Weights of a small GPT-style language model, trained from scratch on English Wikipedia.
Size: 8 layers, width 576, vocabulary 13655.
Training: a variant of Adam for these matrices, 683M tokens, 10416 steps.
MLP neurons of a small language model. Each row is named by its layer, matrix (gate and up: input weights) and neuron, and shows model dimensions 448-575. Each number is 128 + 32 x the weight over its row's rms, rounded and kept within 0 to 255. A neuron's up and down rows have the sign that makes its largest values positive.
Before each neuron's rows, "fires after" lists the tokens most often just before its 100 highest values on Wikipedia text that the model never trained on.

fires after: " ", "9", "2", "1", "0", " ("
L5.gate845 [ 81 116 196 161 173 147  79 129  91 126 103 158 134  89 144 175 116 120 151 114 113 144  88  91 120 147  96 118  73 147  98 129 142  80  87 128 140 139 200 149  95 115 112 165 118 184 169 150 118  52  51 101 167  70 154 148 112 132 106 122  98 108 152  87 159 145 125  73 159 160 129 145 191 153  81 147 191  78 135 129 173 126 131 186 159 165 122  97 115 144 105 119 172 126 141 142 156 128 124 138 184  61 105 119 127 100 171 146 190  64 107 114  95  43  89 112  84 137 113 128 145 137 156 166 116 140 154 160]
L5.up845 [160  85 119 149 204 155 104  85 166 105 146 123 124  78 139 186 126  74 106 145 169 162 226 112 133 100 129  63 140  86 182 131  91 117 135  88  88 115  96 152 131 118 128 208 112 127 150 137  82 122  86 110 117 102 119 145 126  92 126 164 106 153 139 164 121 140 147 148 114 161 137 155 114 140  83  84  52 118 158 153 151 103 127 106 152 144 115  83 168 115 132 115  92 117 149 111 133 143  52 102 146 104 116 127 144 130 141  98 150 163 113 179 141 113 131 122 168 146  87 107 114 129 152 161  96 142 102 128]

fires after: " |", " "
L5.gate378 [106 119 129  96  77  96 101 151 219 112 136 110 127 111 128 130 138 114 103  98  91 116 146 177 108 205  67 106 124 172 101 128  64  92 150 131 153  67  99 169 166 166  34 131 167  78 100 148 125 121 148 177 143 195  96 169 154 118  98 148 109 113 105 123 151 115 145 130 153  75 119 116 108 126 177  92  90 168 139  99  94  87 128  91 140 129 147 142 153 146 159 128 155 158 124 163 115 110 155 140  82 126 100  81 141 157 158  86 127 102 155 190 144 169 143 105 122 144 114  99 118 106 121 108 134 114 197  87]
L5.up378 [141  92  57 111  99 139  98  99 124 169  82 105  94  99  98 126 118 111 169 131 161  75  96 151 129 143 161 139  96  60 141  97 123  95  65  63 125  89 119 114  80 169 187 171 161 143  90 122 124 141 127 169 195  92 152 158 148  76 133 138 101  92 172 145  59 114 108 104 121 143 111 115 139 119 146 122 116 151 150  97 154 149  88 155 155 134 167 135  59 136 131 149 135 147 148 178 163 105  80 110  85 144 149  78 133 138  85  93 137 139 174 114 140 172 134  95 152  92 184 135 128  94 119 122 172 100 159 160]

fires after: " ", "1", "3", ":", "4"
L5.gate354 [169 119  97 117 127 122 135 144 142  66 164 158 123  85  72 139 122 172 100 156 148 130 138 152 103 148 117 120 216 119 173  56 135 120 143 126  72 105 130 132 118 184 147 155 128 207 146 175 124  88 174 136 150 154 118 112 134 186 107 138 106 129 129  78 162 101 195  85 120 187 160 178 123 138  95 171 117 129 113 125 142 173  87 131  55 131 106 156 147 119 144 104 130  92 168 105 107 131 139 123 184 129 150 162 133 150 121 136 130 129 102 161 178 126 133 146 124 151 128 102 151 107 166 123  76 154 151 114]
L5.up354 [ 58 156  73  92  80  74 147  88 157 123 173 139  83  94 131  96  93 183  60 178 151 113 126 110 153  73 123 153 119 125 134 121 118 177 115 153 172 110 134 126 136 109 145 124 137 128  55 187 117  66 113 130 160 106 120 165 213  84 143 109 178 122 130  81 124 101 144 143 113 133 170 124 159 113  49 111 141  84 140  78 119 128 119 110  73  38  72  82 144  64 107 122 116 137 153  90 123 150 105 196 155  94 113 189 208 161 116 100 125 176 139 103 159 115 162 148 135 116 116 118 143 125 140  94  47  64 149 142]

fires after: ",", " of", " in", " to"
L5.gate870 [111 143 139  99 114  95 191 153 155 119 146  86 102 116 105 149  86 135  97 181 122 130 105 118 133 113 167  92 151 135 172 114 112 137 103 142  62 147 104 128 112 195 102 129  50 100 126 106 175 154 187 109 154 155 128 102 125 111 104  77 179 168 125  89 117 161 133 176 131 147 140 118 100 175 158  91 156  99 113 164 111 120 158 115 167 104  69 157 166 110 134  90  89  92  99 146 147 119 114  70 138 153 132  94 181 127 164 106  86  99  56 120  73 150 143 165 171 132  75 122  92 168 169  64 135 161 143  81]
L5.up870 [ 96 128 169  85 143 101 122  84 108 120 127 204 105 129 146 102 151 149 162 195 111 149 117  48 159 106 131  97 179 139 133  82 139 101 127 154 114 101  86 137 172 159  93 177 104 106  84  91 115 151 128 147 146 152 142  69  79 149 141 141 131 139 109 112 161 239 132 148 142 178 182 128 112  76  90  89 178 102 151 114 153 198 165  34 161 170 102 106 125 135 165 133 119 117 116 148 103 143 124 138  93 116  99 130 144 130 170 126 113 132 146 158  96 159 166 167 139 178  87  90  86  69 167 167  96  83 204 164]

fires after: " ", " |", "–", " March", "1"
L5.gate1783 [123 119 130 137 132 153 167 148 141 163 139 124 179 132 127 154 142 183 197 146 189 172 112 101  79 158 166 137 112 107 144  70  98 117  90 107 159 119 147 131 184 139 175 124 159 110  79 115 127 121 105 136  59  81 134 109 128 172  98 168  85 120 163 129 149 156  91  82 147 143  86  71  94 182 187 199 125  80 163  77 102  96  82 146 172 106 160 141 121 184 118 112 119 130 135  89 176 137 110 143 130 179 140 111 150 106 141  42 131 135 124  84 103 150 116  97 157 138 139 124 116 138 122 149  87 124 112 176]
L5.up1783 [138  78 112 150 152 115 147  94 119 161  67 138  68 156 104 106 132 132 160 127 183 129 144  77 135 145 181 149 121 140 112 116 158 124  81  97 128 102  81 103 128 132 169 133  74 126 149 149 114 102 108 122 140 134 125 141  94  76 180 120 179 139 114 150 160 113  88  77 162 140 118 134 147 127 152 157 160  88 123  96 139  64 110 151 120  84 197 105  95 139 193 100 137 166 142 124 150 225 139 132 167 110 112 168 145 101 104 168 110  88 125 177 122 113 134  90 136  91 132 139 162 151 159 118 120 119 123 108]

fires after: ",", " T", "5", " t", "4"
L5.gate1430 [207 168 163  96 161 121 124  78  65 128 145  99 180 130 157  56 120 128 148 127 156  99  99 145  83 140 173 181  85 165 207  88 151  83 105 116 130 149 151 122  87 153 186 146  81 144 112 108 107 156 135  86  88 144 125 115 161 185 172 118 145  82 102 134 147 104 203  93 149 122 142  83 100 101 126 159  82 118 115 112 162 114 133  87 110  99 196 140 144 124 171 146 191 121 153  98 132 135  83 115 112 148 139  61 169 141 139 151 120 110 113 127 123 126 136 112 117 161 139 128 143 157 138 118 150 104  70 113]
L5.up1430 [145 149 131 109 139 116  99 131 114 114 100 163 115 139 132 110 124 130 108 146 144 185 142 146  82 114 173 170 178 163 152 177 183 157 156 146 115 133  92 109 134  45 146 149  82 100 100 123 158 101  48 112 177 126 107 100  99  99 166 154 145 145 118  94 114  96 142 117  83 101 105 152 174 162 117 169 107 112 146 120 133 182  76 157 195  79 115 174  94 105 128  79 149 100 197 117 124 112  99 101 127 118 164  43 176 129 204 172 171 100  78 132 142 112 108 123 141 118 119 124 164 156 165 159  81 116 126 132]

fires after: " m", "/", " (", "0"
L5.gate534 [ 84 103 145 134 189 100 143 127 130 132 111  85  87  77 186 100 103 160 191 102 106 163 133 149  63 132 135 127  73 190 128  43 147  86 152 123 131 116 123 163 122 145 151 132 207  72 158  91 130 115  87 169 154  86 127 158 129 185 113 129 132  86 155 119 109 100 161 115  83 129  78 117  56 108 116 167 125  96 119 117 165 109 190 119 149 153 150  74 151 138  46 202  83 189 110 204  92 151 143 141  93 109 118 130 177 131 150  97 176  99 181 107 124 111  57 160 113 139 103  96  76 130 110 183 118  93 105 212]
L5.up534 [154 142 173 122 105 126 158 129 108 149  84 117 158 160  63 156 123 157  84  60 152 167 143  92 136 112 129 125 155 135  94 148 121  84 122 135  60 120 152 216  87 117 102 192 103 109 177  54 133 132 144 143 117 143 133  88 101 148 177 114 131 129 173  92 142 127 147 168  57 105 139 170 138 170 107 112  57  79 157 157 157 101 116 173 122 139  91 100 128 183 117 107 142 111 129 110 160  36 124  92 104 132 176 119 138 149 117 105 171 135  78 222 139  99 172  83 127 169 100  95  89 117  81  78 130  91 106  97]

fires after: " the", " a", " \"", " "
L5.gate2069 [ 90  88 107 145 160 104  93 118 145 127 103 148 115 107 185 115 143  52  91 155 167  91 136  89  74 160 129 147  98 118  70 115 106 146  78 126 153 114 125  92 160 146 165 128 100 187 149 138  72 114 140 152 127  85 112 132 149 169 119 183  66 104 167 148 165 134 176  98 143 118  41 109  88 102 115 124 139  98 124  99  97  94 140 150 148 131  95 170 117 102 167 159 144  87 124 127 192 151  77 126 133  86 128 112 107 133 171 173 197 157  83 194 124  93 159 195 126 113  63 104  81 111 149 120 161 106 174 163]
L5.up2069 [105 128 126 162 165 159 104 149 190 152 130 172 162  88 130 128 217  93 120 128  85 142 133  90  91 121  93  75 123 142  75 138 134 126 114 120 174 149 162 116 124  82 163 153 163  65 129 166  73  92 132 173 115 186 146  57 138 159 136 140  59 137 155 157 176 128 106 119 110  99 136 133 119 158 149 120 115  85 100 190  89 144 135 154 132 133 151 142 171  66  77 156 151 143  87 137 115  50 114 120  93 173  82 101  77 126 132 128 172 116 147 128 145  81 173 125 170 139 101 142  86 141 105 141 136 133 155 140]

fires after: "5", "1", "3", "0", "4", "2"
L5.gate20 [187 134 152 164 155 147 141 103 107 147 134 134 101 129 172 181 169 153 116 195 138 134 108 128 113 160 149 145 141 126 164 119 159 185 106 160 140 171 177  83 127 150 136 137 120 146 143 152 128 170 137 116 116 141 150  55 146 170 139 164  86 119  92 193  69 133 120 142 148 107 123 128  83 117  92  92 103 121 153 116 115 145 156 169 113 116 175 176 125 153 159 165 180 112 187 115 103  76 160  96 103  53 143 146 164 136 117 129 175 148 104  98  94 160 148 146 167 116 155  84 146 104 100 123 143 112  92  86]
L5.up20 [116 131 126  44 123 172 102  98 171 175 143 143  99  65 108  41 147 112 135 153  72  92 146 153 150 138 159 171 163 126 132 108 120  72 131  99 135 111 127 102  54 135 144 146  84 140  82  62 101 123 122 129 140 128 102 155 135 132 135 163 125 171 135  67 169  76 135 127  50 189 175 111 102 157 145 169 122 121 143 110 158 173 125 140  89 146 144 104  81 167 142 115 119 126 126 102 194 121  78 107 153  99 186 100 121 158 111 177 205 129 106  77 105 133 146 143  98 100 120 104 127 121 160  34 149 102  97 119]

fires after: "2", "1", " |", " to", " It", ")"
L5.gate887 [113 103 119 109 107 146 164 134 131 117 177 167 155 143 120 157  77  70 108 171 185 154  54 127 168 138 145 114  71 109 171  93  68 126 139  87 162 150 141  98  83 169 186 119 140 161 154 119 123 146 141 146 115 142 112 173 166 166 135 161 119 140 113 147 179 135 131  97  81 115 128 123 194 190 142 140 141 141 145  62  69 147 162 179 122 133 140 151 148  54 163  64  99 117 144 132  95 145 136 122 104 112 153 139 131  82 169  95 128 115 169 103 158 152  94 113 125 160 146 120 146 178 176 137 127 132 144 129]
L5.up887 [136 122 158 167  83  76 109 151 157 179 128 166 162 136  80 142 130 127 148  81 131  56 114  49  66 148 169 178  52 167 107 135 129 103 111  86 117 173 136 195 210  73 137 109 116 114 123 150 144 158 172 144 123 161 128 108 118 173 105 142 134  81  93 113 108 161 151  50  77 177 147 125 140  97 133 121 144 101 106 119 116 129 140 111  83 122 111  69 143 158 113 140 118 175  99  89  49  73 175 131 150 158 136 142 144 120 124 141 102 141 103 128 160 129 114  67 138 186  78 169 141  93 135 155  96 111 102  71]

fires after: " a", " the", " with", " The"
L5.gate818 [ 81 126  89  93 159 147  82 145 101  70  79  80 114 127 172 131 143  93 145 158 179 110 160 129 118 158 153  86 131 151 146  98 115 146 192 112  69 166 176 127 118 122 128 132 116 190 143 109 125  95  97 206 118 127 156 158 125 120  93 128 153 134 126  83  73  99 145 116 108 109  76  86  71 148 151 178 143 123  61 103 168 137 180 189 110 142 167 141 108 155 148 182  91 153 155 168 192 135 149 126 145  86  63 140 164 112 146 114 118 121 114 130 117 115 177 131 112 205 117  85 135  77 158 131 131 125 135 155]
L5.up818 [149 158  68 120 173  38  81 116 132 185 158  76 135 150 187 125 112 126 121 156 135 123 137 160 101 124  83  71 123 136  92 135 163 124  96  75 153  93 141 129 115  93 113 123 140 110 119  82 131  72 105 164 139  93 162 128 127 177 164 102 137 157  78 103 109  85 114  98 167 104 115 192 162 129 166 136  38 148  82 126 174 164 100 157 137 195 136 174 131 146 180 131 148 143 127 135 136  96 194 110 124 143  98 129  80 114 184 138 172 182 117 103 127 141 122 130 120 126 113 135  80 132  96 130 132 149 153 117]

fires after: " |", " ", "3", "6", "4"
L5.gate2018 [184 142 172  96  92  86 175 105 114 109 139 125 117 161 135  94  32  79 147 118 128  81 130  83  98 192 125 140 148 193 168  93 121 134 125 123 150  86 129 182 169 167 160 180 143 137 130 113 123 130 131  43 107  98 103  60 107 136 135 137 111 111 116 133 148 151  91 148 164 144 159 157  87 105 142 111 108 127  85 202 143 165 138 155 171 111  97 171 102 132 127 167  61 125  97 162 155 101 154 120 156  88 102 169 110 148  85 131 116 122 121 129  81  76  78 145 123 143 117  96 115 150 113  89 109  82  44  86]
L5.up2018 [161 103 109  92 101 130 144 123 163 125 115 169 160  89 108 147 127 161 132 129 143 133 116 190 171 130 160 139 153 175  94 124  99  96 196 156 181 151 111 184 111 154 114  87  80 120 111 138 106  77 136 179 101 123 169 156 134  97 173 127  86 135  73 125 137 153 159 164 140 127  72 124 132  92 149 106  75 127 126 173  81 132 125 162 140  94 114 191 108 110  98 167 211 162  81 163 158 110 150 199 137 146 130 118 122 149 171 178 144 109 120 201 114 112  98 132 152 177 145  74 151 104  85 129 110 124 105 175]

fires after: " |", " /", "4", "1", " was", "5"
L5.gate1666 [131 124 142  91 146 118  68 128 151  83 130 108 182 152 157  46  82 149 107 146 106  92 194 162 136 127 155 189 128 115 145 127  67 122 145  78 101 117 112  96  71 116  92 178 111 149 155  68 171 179 124 155  96  51 101 114 138 133 129 157 128 106 110 119 177 108 133 166 121 102 152 120 148  98 138 127 100  89 138 109 150 147  72 116  88 120 132 122 110 151 131 150 100 100 172  90 129 130  80 188 126 111  95 132 107 192  76 108  72 126 131 138  87 175 126  86  70 134 125 135 128 149 126 139 112 132  78 107]
L5.up1666 [133 123 167 118 113 133  84 139 154 154  84 113  86 109 127 136 153 124 111 104 201 116 122 114 155 179 106 115 134 155 154 115 125 149 129 155 135 106 128 137 144 130 128 149 127 106 142  71 126 120 182  98 123 136 188  86 126  94 200 113 181 191 113 102 174 120  82  84 116 149 133 171 148 110  85 111 143  95  48 142 148 111 135 149 143 161 150 120  82 139 150  35 186  76 104 102 137  35 144 140 133 126 109 135 166  86 116 115 134 139 132 116 104 104 127 207 128 147 126 102 115 129 110 117 173 116 196 166]

fires after: "2", "1", " ", "3", "8", " T"
L5.gate1742 [147  88 166 171 102 103 135 111 111  98  94 103 164 148  50 118 119 168 144 158 151  87 150 117 138 136 121 140 123  88 157 102 119 111 157  92 108 164 150 156 107 146 140 150 132 110 143 146 126 127 114 107 116 165  83 111 162 161  93 174 116  77 129 137 130 121 155  81 123  64 133 112  90  54 185  93 145  83 105 158 158 119 142  99 153 130  92 148 184 129  93 186 123 178 102  87 175 182 152  83  92  93 120 105 118 102 161  69 198 157  86 100  86 146 166 134  63  56 130 187  66 134  90  61 155 103  83 183]
L5.up1742 [162  85 126  80 188 129 114 125 149 131  80 157 132 123 127 142 132 157 155 139 105 145  78 105 136 145 119 134  93 138 127 134  82 126 148  99 107 159 120 104  92 102 125 144  89 127 111  87  84 126 148 157 112  96 147 109 110  99 111 103 131 104 120 104  78  79 147 101  96  72  64  54 141 132 106  62 196 122 127  91 106  87 119 125 143 121 186 120 111 131 123 126 161 124 124 147 105 113 132 161 143 146 116 159 133  75 149 162  84 120 151  70 108 103  89 117 133 136 150  74 139 131 102 138 115  98 114  99]

fires after: " ", " |", "9", " on", "1", "2"
L5.gate1557 [139 119  91  64  82 107 137 125  74  62  96  90 116 112 103 124 106 191 150 114 147  83 162  95  90 149 130 149 140  97 116 106 119 103 107 133 139 142 102  83 157 173 127 139 140 185  96 207 127 131 170 134 178  61  88 138 151  76 159 129 130 128 121  84 129 120 119 159 120 155  86 131  80 128 123 188 164 114 168 130 135  90 156 101 123 190 128 169 110 143 165 106 122 154 155  83 101  99 144 133 167 152  94  90 255 156 153 105 152  94 176 151 171 137  99 158 176  76 117 135 139 105 148 175 135 121 170 151]
L5.up1557 [125 105  61  77 115 147 101 119  77 175 139  66 158 200 161  23 118 138 132  60 125  59 117 137 140  94 181 162 150  78 109 119 130 133 129  69 114 102 111 173 169 120 122 165 122 130 112 200 144 151 169 182 159 151 146 149 103 113 133 135 143 103 147 134 105 131 159 108 118 167  82 108 161  63 107 122 211 160  98 131 109 140  70 153 178 116 112 103 125 168  94 149  72 161 129 180 132  70 106 110 124  94 106  76  92  75 207 164 166 115 100 185 102 125 120 165 111  89  26 119 140 147 150 136 160 140 127 104]

fires after: " the", " a", " in", " of"
L5.gate70 [157 114 119  75 157 133 146  97 138 124 165 124 124 128 146 137 129 109  83 141 154 133  84 149  81 103 125 147 174 147 167 122 145 100 102  85 117 128 182  69  91 103 119 152  90  83  87 140 150  94 126 115 157 105 116 135 176 148 156 125 125 149 174 173 173 134 146 115  90 130 140 159  45 109  82 143 110  70 158 103  65 142 127 180 172 134  81 152 139  46 183 126 145 146 175 114  75 170 114  77 125 114  70 130  68 152 132  75 113 144  78 205 126 145 147 158 159 114 112 136 111 139 112 135 115 158 144 150]
L5.up70 [177 174 161 162 150 143 140 101  78 114 128 150  65 211 107  90 101 124 117 120 112 139 105 141 166 107 198 143 109 109 129 113 177 134 108 125 135 136 124 115 124 183 159 165 122 152  99  89 117 128 162 118 112 141 141  58 177 143  99 137 133 104 132 161 130 148 100 185  71 122 172 123 128 148 112 122 143 102 174 129 140 125 114 115 125 122 114 126 146 119 105 125 171 207 114 121 188 148 144 108 126 120 144 124 138 162  99 119 150 123 112 107 124 133  93 132  92 117 140 110 139 166  92 135  89  93  95  83]

fires after: " |", " the", ",", "2", " regular"
L5.gate1361 [156 103 118 148 163 143  87 100 154 138  75 100 125 125  77 128  93  86 166 138 139 129 135  94 187 118 131 117 156 153 130  91 175  68  70  72 135 115 153 182 137 107  91 157 119  63  69 126 164 143  98 179 129  66  65 169  95 171  64 162 145 109 179 153 198 135 101 190 101 124 149 100 135 180 129 126 145 125 149 125 197 111 142 101 138 106  42 178 137 220 152 120 183 104  56 123 158 114 132  91 133 132 121 144 157 120 160 106 137  97 106 129 145 168 119 119 160 107  79 125 109 157 119 122 136  49 142 137]
L5.up1361 [142 191  99 126  96 143 181  86 112 118 129 150 128 135 112 114 160 148  96 128 223 143  97  49 159 132  89 105 130 137  93 125  88  98 101 135 173 167 118  93 119 126 157 117 135 104 122 155 103 115 141 148  99 110 135 114 143 143 129  72 164 139  71 150 122  90 107 148  71 108 101  81 180 118  57 138  75 183 142 100 137 104 134 187 153 114 134 157 141 107  95 123  83 137 141 130 123 158  87 116 122 130 102 149 162 163 121 106 234 171 126 113 101 142 143 150 102 137  88 155 120  94  98 158 141 140 174 118]

fires after: " |", " ", " on", "2"
L5.gate1492 [172  97 111  96 143  90 105 127 114  93 139  69 168 115 170  89 118 112 204 128 195  63 156 121 149 170 110 117 124 121 115  62 152 127 148  85 148  72 127 138 143 152 110 177  84 122  57 172 128 107 141 156 130 174 111 110 141 135 133 146 146 103 164 115 132 114 107 171 115 138 151  97 100 146 200 162 107 135  95 147 139  95 213 122 146 118 172 136 162 126 156 189 127 115 171 201 155  86 117  89 115 164  94 113 138 167  91 139 119  93 153  82 187 157  90  87 163 152 148  95 116 138 166  37 122  70  72 138]
L5.up1492 [175 192 172 135 112  85 103  88 168 145  90  98 184 129 153 120 132 119 147 171 139 138 162 125  93 171 133  31 128 136 120 123 121  89 114  81 105  79 131 125  78 126 134 170 164 219 124 125 135 144 179 159 142  68 135 153 147  77 137 111 160 107 150 168 125 144 119 178 179 114  93 147 115  85 176 156 115 118 135 132 125 119 111 144 255  80  32 168  97 210  71 143 130 109 121 134 126  87  54 174 114 118 126 111 117 134 175 169 129 127 143  76 133 144 196 125 155 182  66 129  90 182 113 116 134 154 162 121]

fires after: " ", "1", " |", "ell", " /"
L5.gate2151 [ 64 118  80  91  71 124 149 140 182  44 185 144 121 169  73 118  71 130 159 180 129 165  86  74 163 105 132 116 193 108 179 121 121 150 135  82 141 115 182 137 159 143  88 172 112  79 115 130  97 136 144 165 105 123 111  83 118 121  73 113 176  92 116 107 180 104 177 133 123 129 126 153  73 141 187 161 102  91  85 134  59 107 159 159  81 164 126 124 128 105 102 102 166  80 122 120 159 187 130 142 108 178 169 131 154 189  81 124 119 154 151 148 165 129 127 173 153 158 165 122  70 125 168  59 174 142 186  83]
L5.up2151 [ 78 113 159 112 123 119 136 100 155 140 115  75  97 113 194 124 121 163 140 156  81 131 147 125 140 100 128 153 129 149  88 156 100 136  89 125 180 117 125 101 133 143 131 202 161 148 138 101 147  96 118 149 107 135 174  66 204 158 164 168 127 141 150 114 130 142 141 142 176 136 124 138 121 139 143  85  94 136 155 124 135 121 154 157 110 130  76 135 104 142 114 135 150 180 186 121  23 163 150 152 177 152 172 144 190 155 140 161 139 107 136 201 132  91  47 175  91 125 120 105 172 120 113 146  70 120 152 126]

fires after: "3", "–", "4", "5", "7"
L5.gate1787 [203  99 106  79 133 189 109  93  85 117 113 110 143 112  96 148  84 124 139  64 138  91 163 157 120 216 137 114 145 126 155 113 161  87  86 156 113 155 134 124 136 135  87 166 127 143  99  87 100 213 175 165 121 106 136 117 123 120 132 116 144 118 106 103 155 106 159 124 136  98 124  98  93 120  87 152 150 107 133 106 180 107 108 118 134 125 126 115 174 169 162 117 144 116 142 121 188 142  94 100 123 132 104 124 127 184 123  94 133 167 186  81 113 113  98  99 170 139 107  90 105 151 166 131 118  78 128 161]
L5.up1787 [116 181 119 108 103 180 112 181 145  82  35 208 105 170 147  93 162 112 146 168 163 149 118 178  86 110 146 161 104 129 155 136 166 101  82 140 107 110 105 129 159 109 172 146 101 145 147  73 160 143 170 100 148 174 164  68  87 108 135  90 120  95 119 137 182 176  90 126 111 118  70 153  61 166 107 153 109 132 179 161 170 107 136 165  94 122 100 185 104 149 145 117  81 110 140 205 139 151 122  98  84 122 140 131 117 148 106 103  78 107 151 108 106  96 120 166 142  87  89 188 148 164 122 117 115 139 135 157]

fires after: " |", " ", " —", ")", "5"
L5.gate474 [ 86  93 127 146 138 125 169 113 146 157 150 169 133 109 115  80 127 103 154 115 122  95 172  82 153  76 131 156 128 173 124 102 148 158 118 170  91 166 145 155 106 120 145 140 142 149 131 110 127 101  88 135 112  80 133 108 114 140 113 108  77 124  80 135  91 179 199 207  78 136 162 134 136 119 108  83 121 156 119 113 115  87 112  94  90  97 143 148 101  99 173 173 150 117 137 156 141  93 141 135 169 107 173 107 115 153 177 117 114  80  64 110 163  83 132 150 105 158 127 133 121  75  10  84  70 124 118  89]
L5.up474 [143  70  62  83 162  90 169 126 129 126 111 121 122 121  66  78 146  90 192 109 129 150  72 134 116 119  86 195 135 120 134 154 137 114 123 154 125 168  96 164 123 123 106 109 144  91  59  69 198 159  97 140 152 141 168  88 139 170 108 133 173 130 108 104  87  95 155 151 124 126 116  75 116  62  77 148 170 130  77 110 197 107 150 140 116 114  91 149 110 118 128  94 119 174 162 124 133 116  86 139 114 140 153 123 124 131 100 108 104 239 124  97 141 128 116  62 127 115 111 102 133 109 112 162 105 147 107 130]

fires after: "0", "1", " ", "2", "4", "8"
L5.gate1386 [126 159 134 106 100  53 137 113 110 137  62 106 116 105  93 151 110 118 134 176 140 199 147 134 141 175  82 166 131 133 219 106  71  72 191 133 103 148 174 130 181 134 144 129 171 123 133  97 187 175 113 141 155 139 174 178 120 142 101 192 142 122 158 162 158  90  74 132 147 127  87 104 132 129 142 108 140 154 115 114 118 139 216  87 182 133 123 137 166 108 145 145  87 129 160  72  44  80 168 136 126 123 124 133  65 113 168 139 117 108 145 117  77  89 127 128 139 104 109 155 128  72 178  98 145 104 153 160]
L5.up1386 [103  58  78  95 118 125 134 118 136 123 124  92  60 203 134  85 106 159  87 129 108 142 103 129 150  83 181 120 118 181 107 137  96  93  68 163 127 105  85 120 120 103 157 164 113 183 131 121 148 129  99  97 106  88 135  93 175  64 145 194 104  49 139  92 178 174 101 111 122  97 112 127  88 161 130 102 121 136 134 153 145 112 163 174 103 130 115 135  97 112  65  74 189  98 120 154 136 148 168  61 130 155 114  49 165  57  73 154 110 135 152  54 126  90 140 129 155  81 120 182 112  99 135 109 140  64  88 108]

fires after: ",", " in", ":", " the"
L5.gate708 [170  83 171 127 166 130 112 114 106 145 113 137  84 111 109  65  92  86  79 184 131 146 151 115 118 113 145 113 190 170 177 119 124 152 112  93 203 163  98 134  35 122 114 123 125 110 169 175 144 149 129 118 162 137 102 159 197  82 161 134 151 141 150  33 131 104 121 115 157 163 122 120  85 125 139 106 183 161 149 123 178 101 150 176 153 131 151 115 115 143 193 182  80 132 168 133 126 146  95  65 156 117 158 118 144 123 124 129 127 156  82 144  17 111 101 187 146 158 107 106  66 107 145 138 128 126 133 142]
L5.up708 [145 125 109  98 148  76 155 174 149 115  52 128 158 119  96 120 113 181  49 153 118 144  67 119 169 154 108 113 124  86 148 135 102 131 179 105 166 118 110  80  96 108 105  58 130  70  94 100 116 114 138  93 100  89 105 125 106 153  47  97 181 124 164 102 153 119 117  89 186 121 151 126  94 140 141 136  86 148 114 160 108 153 133 119 125 144 124  91 142 123 147  87 108 222 116 192  10  79 127 107 166 159  95 152  98 132 144 172 102 127 135 152 108 147 121  96 118 131 115 178  76 140 176 160 194 119 135  98]

fires after: "2", "8", " C", " place", " F", " L"
L5.gate809 [158 143 160 120 164 124 112 112 125 175 100 155 135 141  60 106 138 143 144 116 151 139 138 132  95 164 134 194 193  94 148 134 150  74 101  99 122 113 112 181 190 150 101 161  72  76 105 128 150 159 166 196 158 187 107 115 122 109 106  84 100  76 113 112 109  83 137 100 204 111 126  68 102 100 197 120 120 166 132 112 159 139 148 131 150 148 182  76 143 117 131 152 120 136  63 126 118  98 147 103 136  83 136 157  65 162 115 154 144 113 138 152 133  79 134 128 117 114 122 156 185 150 166 105 136 148 149 123]
L5.up809 [122 113 121 147 124 101  63  82 125 114 170 119 124  78  69 123 135 172 118  68 118 150 124 163 154 149 171 148 148 105 143 101 146 102 138 140 136 110  97  58 155 173  85 112 117 158 158 145 172 138 101 147 135 155 142 136 126 110 145 159  77  92 168 159  79 129 124 171 112 130 197  56 146  97 146 131 147 178 114 215 131 147 135 144 117 125 165  87 136  85 151 129 118 155  83  99  88  63 166  97 163 130 200 154 123 124 157  89 101 129 137 120 143 118 157 167 146 139 118 145 113 132  57 144 147 112 163 181]

fires after: " The", ".", " the", " This", "The", "This"
L5.gate376 [ 80 162 115 139  96 122 126  90  68  93 183 100 146  91 140 125 110 105 144 142 159 146 118 108 127 173 136  80 120  60 143 166 165 106 149 129 149 138 121  63 166  92 130 137 102 125  95  90 135  70 103 157 120  82  61 179 136 132  95 147  41  71  93  74 142 137 160 115 112  96 126  88 167 107 147 203  99 123 181 101 153 105 152 112 101 137 157  98 136 146 147  76 116 116 108 228 150 142 139 112 147 143 101 157 138 205  82 131 206 140 115 132 101 179 112 192 119 187 110 114 139  64 143 142  95 134 150 137]
L5.up376 [121 131 135  76 139 126 110 146 158 148 145 136 133 151 153  92 123 125  58 137 138 174  97  80 192 175 105  80 149 160 119  99  81 138 118 125 222 150 101 180 134 187 108 125 138  81 162  97  56  92 126 183 178 109 136 134 105 129  92 151 103  70 174  93 147  96 166 101 131 109 119 198 123 161 156 139 161 181 161 167 140 137 100 142 115 141 138 133 116 110 114 112 146 105 117 140 103 156 178 104 125 120 170 173  96 161 128 155 138 150 182 135 181 139 131 151  64 130  67 134 138 168 143 101 199 123  99  98]